config = dict(
    n_head=7,
    n_kv_head=1,
    activation='swiglu',
    positions='rope',
    rope_fraction=1.0,
    attn_scale=0.177,
    bias='none',
    parallel_block=False,
    init_std_o=0.0,
    init_std_up=0.0377,
    init_std_down=0.0,
    beta1=0.95,
    weight_decay=0.31,
    final_lr_fraction=0.0,
    steps=8191,
)
MLP neurons of a small language model. Each row is named by its layer, matrix (down: output weights) and neuron, and shows model dimensions 112-207. Each number is 500 + 40 x the weight over its row's rms, rounded and kept within 0 to 999. Numbers have three digits each. A neuron's up and down rows have the sign that makes its largest values positive.
After each neuron's rows, "fires before" lists the tokens most often just after its 100 highest values on Wikipedia text that the model never trained on.

L5.down0:444484559560461558444476520512505442479575578527471452465487507500490507520522533496530527489454514530527510457442468512449531512473414519579482419521484547468497486476522520438432534511504545523480587455494472518529492526580483497572525477466502533523614394416493547510449558548478464366
fires before: "-", "|", "===", " "

L5.down494:478558557461550536541548512452489520558543502558476497480596449475494488492454508532457422545444477529525553497463504494461529532546471494437486495509508531524491501493498505461525460517537524458470539469513515502545453448434502509519473497420512516533504501475478459496532494561541462447
fires before: " ", " was", " to", " the"

L3.down431:470516562475428529546466482537464337507512533537472520473501541463529506466457523498486572472452517506464518438526552484530451502406424521470475502572398481503527474500476483497466465490540479476571461509553512477507573521516507493454521535433528549447493408461561480558504364482485433418
fires before: "===", "==", "=", "-", "The"

L5.down374:494526485484450520449477594564469467547529572521490554486455527509550451550504482552501541473458540539457482517507402449475506456467444489460453465532453438510502477508566488504454470505497506456514493509508585547498583458552502426462478450464486520461485481419514485439490474496547461470
fires before: "|", "===", "D", " |", "|---|---|---|---", "P"

L3.down23:521457512531483462490535472522465448491513503495435527424560493579493465472483483394580504470435568498458498544474496536513542466526508563530499492488473525481472513531459531466475537454559530441551436503469452504472575475466472436455530500488503459521459447578515523499520441491494461540
fires before: " ", " M", " Sm"

L3.down244:522481494543444454570501520520439567505495471516543474528519547491505428446428486486546480518451518546515522502493537543553424497528492536444444557405448491498529490500530445502484528422521486514499482480449444573483574591470487534545521500501474487500510474449570438548545490440507449425
fires before: "-", ".", ","

L3.down374:491478563529581562525550506464442470561489419515549503428528553487442507455592418556501525475500516540516555491557540456454491503506536479496504538418444552484458444458481474528485579458509483447413463466473450490451542552527516516501437462555500566508523476573560476503494462488514573491
fires before: " ", " \""

L3.down672:496433544495492416505504432404415418476556523452462499455507518516520513510499462486535468461472601469512459405503501478548513506506531546478545636494515552508516573489560430446541449459469471532534511473515446503444556489498445507496543521470455457477508530535507549512518507503484402511
fires before: "-"

L5.down152:443512473469524446538470499503531551478461451411455484583538408502551505494480499506475550548479510481455492561465494485528467516519542469530529552486475500457566552536456515532512458564469534481466546488486494512566517438500500436466563520487553535527462527500524530602564520474473518484
fires before: " ", " |", " –", " M"

L3.down174:505543503429499571496479527438456509484460478494523473578509489508503524512533564462545582426443417531438499540521459487477482509534488506561504530460506495563521485493577473433556484459530515477511461499508503533549482493480578453475472558579482512508546517469505446637512519508511534539
fires before: " |", ",", ")", ".", "\n", ":"

L3.down56:517547486511493542510455510528506520553493514458552478476508497435479532454484558483546557482505526482474528517551495520531468411428502408487529426445455478557530489490436498439494505434465473504488455513523457546543437518558484501446520467506503580549472503479516573468485457511575497469
fires before: " ", "or"

L5.down47:506499463485442512577479527510439470482499564474513445499592507530478420442424534534570444435569495426538496480466522524566570504429516508547510560470463521514484544490531488472514467507448498486471463500559519479466493482506492481477534463495569511485461463474522531550490507528438490422
fires before: "-", ":"

L3.down120:443506540488526527538483502541439396520516526558512505511474521470527500447520492486465555477406544517496507467531507475521494562463433603497436507561372488502483555503461471542484497465546492517501465482469509487490596496538508482476479545463483514440515445469521470546516485486501432589
fires before: "===", "==", "=", "A", "The"

L5.down296:554482459515437478535485427542480562562424509482443519467496466472462457427510483507476518587500444502457474498522518571515530498449533501479457476476415489451541509506528501443517485443508508584423517487471525522542463502506525459458496434529534486480517484497496519535539450500468571482
fires before: "=", "-", "T", " U", ":"

L3.down299:541514544549499450485500498444554507485480523479499472443477509495483550467512526454513397513568469505482489435481541594436496482507502406437466501558552449532548455502560518496600591523492504498546538479568543507465526478527515485545464492462502438439506467515491515445502504530459541511
fires before: " ", " —", " |"

L3.down53:545506527481422497472591519509528463496424498489511459464454499493481522499442535546546427473553425476471463501501473570537487490519475469481493573541547535475576519529478505466451504472516488527542532544505512540543535503493478517497424459494494486516577472471488505503490486562529546401
fires before: " |", " |\n", "4", "%", "8"

L3.down766:452538553420487569470492531562470483550442530531411486492570525509439495478423503492460481458530501506522463498508445493518495467515437475512577507518443504526512510461498548524460541520488531467457515514449462539494479434492459525535515543508455538565507424532527564512497479480486498476
fires before: ";", " |", ".", ":", "ern"

L5.down237:503510486482490504528492562544473480450554433422543518534524507537478509498547530512487487517485509460529464449529483493540460534465433537442479535482543487497557489495482453489530473543551482558496481491498536458516545504538479463507520499458533557507436452543532487471472478477461491402
fires before: "==", "===", "A", "The", "S", "In"

L3.down421:529576493503409559472546501567487604546535500447489464484525524440454457373443499449551504476503526543478527496538437476516504467547512515428548531521435525548458494442550563539457531440468507520449480519518545437521476519512527493496488529490521583499539511591550584547476478410475509511
fires before: " |", ".", "1", "x", "–", "ell"

L3.down261:523440438505446532490556488465471520472618532478427485542493483442483480472470563468473448508541511480457478504466464486502452500457468539502477482466492463491458508489516534487429496466530426488530503447479486491522550449489462487451524468505501480496515429462539446494494466522497446605
fires before: " the", " to", " in", " as", " by", "ed"

L3.down648:515535470537454511505535544523499440544482481483560501530543479549521462524533504429544544594638426433506503564502462529518516474480545457509469429531488496510554475423478510461452453469541556471498439562565524540484490573422448461506484469427403502495550528465508405474527466587545486477
fires before: " ", " —", " (", " |", " |\n", ")\n"

L3.down36:495499517408471456519517434479473529537466507572514506464598510522481459515464475436493459450448485467506467472519454524576515490567453514474525469517477458516480506554493530513408549563474562456555495492453538552541452466488486514520516549442552441534471421492518482535511486508470382556
fires before: " ", "-", "|"

L5.down225:446495570538512541496503450573417457573555451463426531512554441498446549428578482521507454515492494552503388530535499503493517505459417494408459466524511506489494562471444503500513447431552501553547460560455488548549519519476519501490512556519498494507439509474491530549509456488488483530
fires before: "==", "In", "The", "A", "J", "I"

L5.down264:422496481607485540433528490527463523557466441479550487452517540489455513511476501510496494492527447495443496505580480484470448508512496506540508391498541509558436497455508480570515463481479439470467523516504441521507512540480461462476596532560470510503496470488507553456500568509419485547
fires before: "-", "\n", "ens", " B", ":"

L3.down22:518429514572493459500511496482569495512550450480486523456452479470509507506479531549449622477527457478455481482461531493525490469478506547536504512479577453429501515510436539506499523571463529439527491489495488463451524503414477550510516424512561487459496480525507479515529453574460491487
fires before: "–", " |", ",", ":", " |\n", "."

L3.down449:516548496561428486464490488519502494467515459510516449582524521464449436489479509467554535444443483546500488538474502490528550496488514468475473596544500359522526507471455493423558494509568411605416537520505551517531478523466505512477478589443508535491569463458484476492510539527560433473
fires before: " ", " |", ","

L5.down3:434520438469426491504496518500507475514481477412441454472485476545530498489466497489543537514514507519543505470544471527499495486441425540547490456562528576467622452453411472477508463485495504563541522525513526500578511509469467461481529538501523563471523513567502479513507462484476477416
fires before: "-", "==", "==="

L5.down332:524500610540437577443510447506492461559452490459472471532535491472493538435466413489487446493488615427479563446503538531560553476506447431492522566457468481494527444506479439555423487504463478490470465506535485508503452520457539442513486484514541512476493508582530518487490478540551524475
fires before: " ", ";", "T", "L", ")\n", "C"

L5.down498:485552453520467469504522467562510476526587465534505536459492528441525472488493594454517499474516537572440538502513516561452439485455481478466584486521459505530503476537399503512476509454512523561506541509508538598500491542492527555521526546509516503509457475531446522551542439381477499504
fires before: "|", "|---|---|---|---", "ur"

L3.down704:506501474546530510486496521460469424470539453494492485560431481518535446514445467547454532497499498436446467569540508531520552495497526569476534525442429492479514488527492518480512550554519438467541511474548494483447476500533481550520451450506485414513513502507543442481498521506535459403
fires before: " |", ".", " |\n", ",", "/"

L5.down647:480507542457493494433504512543561489469492474479479474533507448550521499506555467561447485527468488576463500503564516527490514488467516529523506491508432563547486495504515483476528506550542479434531477464531496419509553525482466507504512583521509554512516511512478550504543527537485484467
fires before: "-", ",", ".", " "

L3.down310:518485458476510503479519468559460499478502532557496457443471467427502400564434501436485485423529481566467522440403551499510417501452508517504443483574461495588487502499526569550454492517570487470513452485556549465398533530490493549419534567386518474527515514543521479581536464454487504389
fires before: "|", "The", "===", "-", "T", "B"

L3.down639:493471533514519450470603500556493451502582529505468462500520548511482518467503472480561560489496503541460458501538498495567510474452514493544486518486482467524480492427476510539444540490549474395481582484463571465480560499498411502457562492486479526547470478504525490474502499493469489605
fires before: "ed", "ing", " on", " in", "anc", "ance"

L3.down26:546476447487469490554510485520476525528453516464627534499491533441447530457475550518469508436545465550548482524467455521499521472496506442502459512542533476491531516550566521527523527489468514405466440494411512504581554500444507516466489508491467509481509400486527444546469454395435521509
fires before: ".", " |", " |\n", " /", ";"

L5.down241:449521464502485493459429458491469499526463479511432454414516483502466497546447462490590471478564498500466516458412553497493460502510550512496557418427450548550505453505429499441509517530449490477573505474537524494573544503498454541544466517527542523508459540462452498521496512528517420528
fires before: "-", ":", " "

L3.down488:507467517488520451478443544537481453457525530487481466397505537469527494498395483567488553473467536509434502440503505492468517478500527439433497551551539422502473474430516469529409431476499444525528454538529536503540604473481447451483524465555497480518457423444529475526478513477496436502
fires before: ":", "\n", " –", "ies"

L5.down136:435542453517467402448546468480431461510448444540617470421507530522522510554445445545499529521516559497463435447521496487456436453493489498515538507479511515498479429537574509535535546424536483558507449510520506467511476479452517536576461492495525487478518535502520545480448509578488517430
fires before: "-", "|", " ", "|---|---|---|---"

L5.down378:523453518443538481528499494490558523502536478570406527458502483496571517477559493521511447450523548544519497534501479539503456502508540500550489547519471529521487489456469512504498495514526467488423438568486515529488438517538501498449485519467588373556524464510391514442521497551486442434
fires before: " ", " the", " his", "ant"

L3.down37:575542535553483440470462490542512525468532582444518504497504468457538504534535484461564501463469559537515479469482525480550593479498494456394484482597552481500535508535487425507494447530452504549551443462549465483488554477525473487461571552462510443450416547539536493458409494468429499438
fires before: " He", " In", " The", " His", " B"

L5.down36:478503520507467515487548553535457460541488512412468458479537476477487501543497551586431456525493469546484518441460447581476468528459552593571496467503453518546526473541468557596471495519509550539567475499415561550556528508456429544548539524489545499521476517551443445521425495525402447450
fires before: "-", "|", " |"

L3.down543:454554540451449495501490509470458479551515489519525506507459520419445479532450499420527521556454486534472473456550545541496591480529500472418440489602519441548588516470515535510514479490521469536496544505513507463548497487491475409473508499491482480474507567524521490531473476526482539548
fires before: " He", " The", " In", " His", " D", " B"

L5.down713:475538502483493480526495519569427437488576440404483538523483481508519492518463547478497533501511527488511536513565465456517500463447472599557469536547465466425534528524441470514519501461514551494540489421535493435532523526498547433411525521446495547492446556526505502509515507454434495423
fires before: "-", "=="

L5.down555:500484537496463525499499545499559568444549492457494533554465403476486488563471567448450500579448551471510505506551536533513486492521450510474458531490512454484504481523501480572514499465483461539541549450508555450490539498507474477466519583388491488510469539504489519452513466434492470477
fires before: " |", " the", " (", " M", "^{"

L5.down216:522520519526494486444485527499478484512505506480542441515476461533457506483527519566500507499477536537494523539522495515444511431440518516483589542441416483471509510450491534487540515432566555517519435539491464514508433492543529493512454544485409472494491560494487470479474495447492517354
fires before: "|", "-"

L5.down285:603495485492530440518525495554485523518538550553511488529518477494532476497529538500555506508496454476487477545503485498483512518496499485442463509596467525446471559511506538450482555505520573530482565427504569509420436449514548543547494486497476501558540556492484423568489469486463549525
fires before: ":", "201", "199", "–", "-", "198"

L3.down320:541488576471533515549448502557475440520540545524546499454519500508461506518410434486495561478479537529460474453519505521537506373493522514445483521501492460549522510543501489566462493517449542513479546484445528522562516525507453435472511444475484567544484506447550538526522549533457509601
fires before: ":", " (", " z", ",", " of"

L5.down24:530499562440476561544556548498454446544504538507401519507596532472454503456476524502463532493475509557520459488492605520515538431474467559514454452522467414439503547471439440456532497543528540515529508545539592540531557434474454461503563495524525472475518442512517445573507544481442450512
fires before: "|", " ", ":", "|---|---|---|---", " |"

L5.down315:475524583456465524470484508455458467541518544541549533471524483500542467498528566424511439533565520538474514481494391492464470491517440523489523482518457566507482493505485558511439491519485500482459498449572521461507481455520460480530507446449391523528520569502440479489479530446495477476
fires before: ":", "us", "ies", " z"

L3.down221:461504519494544508436494529466553504460511479409505516494447392551529557492552596600538491515547434505508481493484490491499491425496458461509452510544533491511566531456450462541466452536526479566461518554563527523564483565471471441552513501524509584497471516395575522465462437526548503382
fires before: ",", " he", " she", " the", " M"

L3.down750:486453492454471513603510460554441494540523514547471490547519529507514486495494501483463546473471543567524560460539510518552488448530499547509465500442431519527580522541517529519471474502503552525464452551423525540512543480440453513528520492460478482461518499486530521562535480457461416488
fires before: "-", "|"

L3.down40:510509520520514554504461545461471507490454503529497566481475470501520524534451556518461467552485519481484508493509512505465508472478515449525463452559444514537551572506539524555511504490529492528510486488532518549473459490535549416499507539494474504515554495498473554459548534567479559523
fires before: " |", ",", ".", "–", ".\n\n", " the"

L3.down353:457384555494482518521433535463458436467556528471488470369527471496485516532442417491462569506464554549462532410518489495524495446451503494438444567520469521535474505471577465529482464482530450567514520530492484523501539486565465476521532442449536527521500491473525506511470482514480411505
fires before: ":", " of", " |", "ies"

L5.down627:504531562536506554520502441514431475422431530538524529502468539479440537489516580423586488517481422461493522559451472490548534512517462421516482532468505467423506552526537481502493560531442439526510490442518575507501560499485516509497477552428527519472427475429505507514506484559535555625
fires before: " |", " |\n", "raft", "ate", "0"

L5.down539:511518626518547451441469502495576484476498529509455501485499533541565484461510477468539465532512488484540571522469418512538541480556427424467529481489535571474439472470499537445491451428543503500507465521511452455490494568489515488504403515527502528520532479492545556407457514475547450477
fires before: " ", " ("

L3.down80:519534493518535505483490511404530477462444503564508496554421440541487457514428495480466529433471552494467507449524472494455495443526486470506485568496498426529540458572499491528538471496596531495524494469510544499515441478458582443522447412479494488472493488397473509557497507558566501455
fires before: "s", ",", "\n", ".", ".\n\n", "–"

L3.down225:485502555504513490522557473463504515420486494472545495541538483588473541464522546518548506462583508539580518464511571561591512516479530546451462543523509433480543465496473528528425456503523575518545473502542557527485468508500475497467519550477399463535535567496537490477559554541502523472
fires before: " "

L3.down334:499527503437428532565530408570413461541489535539424546557475491513469464477488528494446561498537563560436510460495478524544517491510514530496407510485442488541557508553488516483492502514467540567452428587500549448583512451470450494504540417506449466507499511478520478502558497476464421547
fires before: "-", "|"

L3.down708:509478494419450492541565486496484490514505545538487498467514550497434475453480462527540457501556523474539428510550500497526568491500527461526563525561480403456487530508493483470484550528477435477412467512574543489527571487531521433469510532514503491478541502469536521468560483513599469565
fires before: " ", " (", "oll", "ar", "on"

L5.down678:488558523420482528499519479413463488459455425547519482522491541474495515489527478482453436495471473521491493499502508483511510512470416459528431533547541510512554544466472400544467439533502491539494439572449529525534496528510525462506490537542519565462542506462457475493556479489527524467
fires before: ",", " of", ".", " and", " in", ".\n\n"

L3.down277:570487414473527467531490552472424504504478463477532473527529442509500426491492479477485490542478512474429533508504495494511539544531517491471570520475525511597496529506570525501471532432408411451501550478437526456449480472485461527441513473472440450500561498498529505524510460451524511454
fires before: " |", ")", " (", "5"

L3.down565:493571488450485541508582481591441518479553557508543566517520579479484525489496504481485509513464589543506518507469487489515578482520485469505586495557466530498484522526499513480567496469560498486480457486428486503531500460498444573500557483399404510556536446551519412542514461509519452526
fires before: " ", "q", "le"

L3.down179:497507546493605473476439505484503483446559520440511485462487448601515445517546526540534480535546485448523518497531519525488526506553513426522540581534580459445557513503456393550469469516577512548502523430544538470475464532489505494502530552492494510536447606457507485516455500523519584475
fires before: ",", " he", " she", " the", " M"

L5.down409:480486527533442531500457549484502475579493528560416484399543548520455430540484525526523476558563505578466499437451497473477505502537493540540494511458456528537405474515533550475518508472521553455500437508486504511534538474469435429606520506490469578430461483485554450508537528520514386510
fires before: " "

L3.down537:474494502607531469467461506508507518423513559419524459549502442488571460513457540575490458506530394516490452482455473553518507455478507445518476489589457453524640500564473480534546492532553523554553482479603544508521443519507531493485488572485507467552474574509507476491480497500461509381
fires before: ",", ".", " to", " he", ".\n\n"

L5.down691:581499490496506470545518507592397418513520467517512543540482517425529465549584492519476511483438458558474462458512484379516439525466503568401524531493544473448462566474463487503496470471490469584469518528476542451468471537536565530510546528536499496462514474521515516467505488429499566439
fires before: "=", "===", "==", "O"

L5.down433:535484502537482541513447505491462506488525433512537560567451525445477458416466521476435586529489562471502500494515543547540538524588501535520536512390483459511499500520502484488556482543468479502474490437539474474486548524451491499509510468518515497504483476414498427548461460547460460526
fires before: " |", "–", ":", ")", ")."

L3.down171:468491475446491475557510519517560544557555497463492477510538568498420518503514499520512439521538493527535466544456435593567490433537546422506517457465547455527495461519485553622498548504536455479480484585463531534521467471533469462497462400478552504485497494536516540431508579490492514551
fires before: " ", " (", "=", " Team", "==="

L5.down438:506475479465476540468517509467496522475426508476467494517586472473420513476490553481422508448537499509437512489448569472497488450472475485557507470557443457567441439492577517512493387515505457549447489526514462559447464547512496515536452526543484519477525477474529467538461494561486512456
fires before: "-", " |", ":", " (", " •"

L5.down759:475430553488529504499459431527484439471584450524496443459541504547547462465476501497484475489555567478508472500455487465503535472494501559507531424523493502547498482483432474499559493559557531462469487441478562482448436495487460517555478498518556489484443415501551513504486470515458527507
fires before: " ", " the", "ason"

L3.down393:537462512436516458595514493492492453550504463578531511537557445499451595556495506488443458484502528518519483468613501456514484464513445480474481527510410423462557517511538438534504510546512483523432541469544488522481493508527470458443468483470541508526519467525515485604530534541516389454
fires before: " |", ".", ")", "–", ",", ":"

L5.down665:504540492476585545478460464476504497499433567478488558512482486478459489571517497488541523477534436580540446490500503450564526429521533478487442519503516465466559552547489536516504526411477420471437448547450475548496479522522486513500535440508446462533536566516523549488523472544480539511
fires before: " ", " |", ")"

L3.down518:516559557442474484502471438461523501470530538544517463512492494535522557523471520446524565471534436465433484531529496507521550453552423512530471471559505431510527462495511457507534504451483494472538498470546488482521495461496551479486495548470526517540436478507513550529478478547549501438
fires before: ",", ".", ".\n\n", " |", "s", "–"

L5.down267:499467504482436520484496529463486523549497563513461518446507451491531489489449565506516466546534466491509517496466492601529460455550450524528481483568509493504512482484525505484514465515495534525498533518423573517535558503454478475506551520535480479434511483494546499481440509524429551577
fires before: "-", " a", " an", ":", " American", "im"

L5.down360:536482481393483517467471504560439428495479481519499511521508481501511496510555541448509539543490538468534434551480487498497493447403458511537514518553500458424553501510533411485506463490450509469532477490521551514500496556527505460479514540460493505441422495453508561516511501427473474440
fires before: "==", "===", "A", "-", "The"

L3.down370:474466520489467494526432529578478443471464480454489540483472472445535548477479564527538522485467437534489523476454482487538501488461389570443478491527477505521494475455508474450480445506584498539527520527494527439530501469526537504461538575477498533429505513476473528545488438415475476430
fires before: "The", "-", "===", "M", "A", "In"

L3.down651:457469531537375515523528489482472586517451457501466565569463509520441450534476488472525568540505471519475466500488535495486531495544515523519414480542501520531520505458498547533485511522461562485444501511447514511568504527514461506439486464479491433478541527489544462454443513546509514514
fires before: " |", ".", " p", "\n", " |\n"

L5.down664:507508497487465540445480486534539474437573458466504534495506464494481486496503486517487514526476493481469530408497530468506483517464414458460494553563503470531480550466460489562466478523461571451509395446570472437479492469493464532465561543493522534456471501582517548483476456511487427421
fires before: "-", "|", "The", "==", "A", "S"

L5.down762:484510506466463534560557513480478522551482448490468474594542457546546469525501528510542452512512461470500507492483545516538526481512486533476509459585513531496503491546585497465516436566479504524507473476561477520479567473470486541458452580412451468531520539532492462558557454550482524492
fires before: ",", " was", ".", " is"

L5.down325:463516587528486444519504438564489447559543559491492500434477480518478488459455483491564460519532461541421497443479508528560472499475540517469432474528521528502514480504498515524442500513503513555571507515497554517468524491492486489483529463486485502513540444416557530498531485508492523552
fires before: " |", ":", "or", "y"

L5.down457:471468457519529537579480512508456438537473477491460495542516545493425531549420556526551450443552421582504515457524430472464506531516531487567514496481441496552568465533502504516464537502469549519475441518484516524486473496462436504527512459468521550473511548546486549483509491530501549546
fires before: "-", "="

L3.down25:504525551539529511496513486548506521549489484412477531468474509472467580440497481562497502451507453478528514451480537484511501504506497496516542492516511436452486499542510513505419493647434501519478514468487462483534548529430481493504491499523494541553507455461465572478545427438517507485
fires before: " ", " the", " his"

L5.down696:453525513436453523528520506524489460477452495509489545498475509487514480541517551504541505461531466497505501447484465468512516470476451546492471517517537437468533505501442491499484412518473505512531533529496544463556517472477446494476473539482509577509482489530530529484486507453442489345
fires before: " ", "===", "=", "=="

L3.down226:549456541451566462420535507461537479482532486408554495487534469500535451460546499538537459494483494500522501483539473544462515480484472457523532576454528503476511559526503501433438447557482493559508501509538472425489488504534529404538539549470450540482509535497469460458460477510449497492
fires before: ",", "–"

L5.down622:449449536530562521507569561539439496569477527595550469424501555482479458496468458517497489489509439520533543468466468472522505572492523435555487439531468534493560508456501491531501544564518497477471498550417472558465469577515496469526519471545478467477508474482528549488510518527462509566
fires before: " |", "ate", ")", " |\n", ".", "als"

L3.down490:454520584515494582478465448493417535441559465521514508495511398461433486441494535475515522536472445520482421568597456483536491439509494533469488511520515425536537507522460411441512535440510390455444473482557525565525479577548449498465503509475457546548515508521539578515550491480522496467
fires before: " ", " |", " ("

L5.down129:552523568496502525480462447480559469547526561501459492453477492487525523376535507517516442549529457540432511474523429471538541459480572532493515446553501510461445495472570553517479515522483482468485565528455442437468478533498436528520481413498508463471515477456577508460444575501516524409
fires before: "-", "|", " and", " in"

L3.down253:487560492489510510496494518459520465520533525517497488476501441486475436504468429466453528497537553482511457549505511543514582508598535592492490570559501456534566550500491508456520549548566420452507623486500527501519503485464480545512529472482442436469476516500515512523508543493528489512
fires before: " |", ".", " |\n", "%"

L5.down609:553511513537520528495520471451498464553470503449491461535535514488530567513545476506525511522583428532539471550505489523497506466516546475442494455443465545460493553504520462458453448465477515495441454477482462568591490460486512504452500437515493517544547529480495454516494541511483486497
fires before: " ", " (", ")\n", "oc", "\n", " |"

L3.down215:564501509425550545501534499423579444498561433528562496523532489522471512530465459555491505472519470500491561513543462567548592477583573504542532579516565497415505498544521562511485461523522514460497583483466495498538530481593465494515527471504490466511543505458488530511456582509559446500
fires before: " ", " (", " appear", "\n", "ing"

L3.down38:520486513509439540537511552552479458433597445494548494454507494503459544491534468558543530475446498557483537496528520541522508458470459411490517552453432489489510488500565431447541450481501427486576448517521519500487546459555450474504509510446502518492492500484491523464450471494466509524
fires before: "-", " Gr", " "

L3.down678:435520436482536511472475511477521474472501463477447472553566510476505462477447428574437459524551470505453433488561509554519564491487504558496530569447459540520538558449543536493505539508517465541506555548503517526502489509537478564488518501514476465514483500579527491446474591519506445390
fires before: " |", ".", " |\n"

L5.down712:478545501498516532519562520503521374512536503527541495461549587493487519492538511535433523481486463488452511477492484497458491461595497427480508478472469486465445486533539530522472516531481535500472464468501390490490488493455474494540548538532413527541493488510517507508472496536484485500
fires before: " ", " S", " D"

L3.down265:500525470416440556514474474543518499506610575555506479488546489478535490512416529522513530483456576530493455501520526493412507493435539527568513454559495483538543483545454514537482567522442524501500465532497547423568502462465507488481526468474553477494417496551489559589469522480479428580
fires before: " ", " the", " was"

L3.down484:575508543467486503459477507493572546495489535475575498478441444522564525460506521527530512415602493479426486494454549521458459455520488542490469554543518429556481452463484445512523439526506475559475514464541520549548485501426497506519475500523470531480473480448453514486546462477545530485
fires before: " |", " |\n", ")"

L5.down681:448538547476501443532482473449523544563499509469492490563543532520465529497480498527484413530503476511495456486499506542512524444442479531464517472466451501485577507490470527450541471519473500455461526518502522483556489508499490466516543482482518456499487481499554512523537465552461460553
fires before: " ", " the", " October"

L3.down190:531462453588480492566493517528501496476496542497432498544473467560518522472445518493493471481542435458434523563439532551571451472458504487483489475517488415558565553505493545553401509549429579504564528481484508511516475500449431514466516495510504513472468416483525573527585476516527494487
fires before: " |", " ", " the", " |\n"

L3.down631:517459569422534441482471469404467527532467497529505441492520467501449561536506534444494467502475458598556516525553464479498467474537518491504397507549538537449496542481505543527456528413558535487456550521414468500472462473486488508501492423532499613503553606534457443515473505522456493481
fires before: ",", " |", " (", ".", ")", " |\n"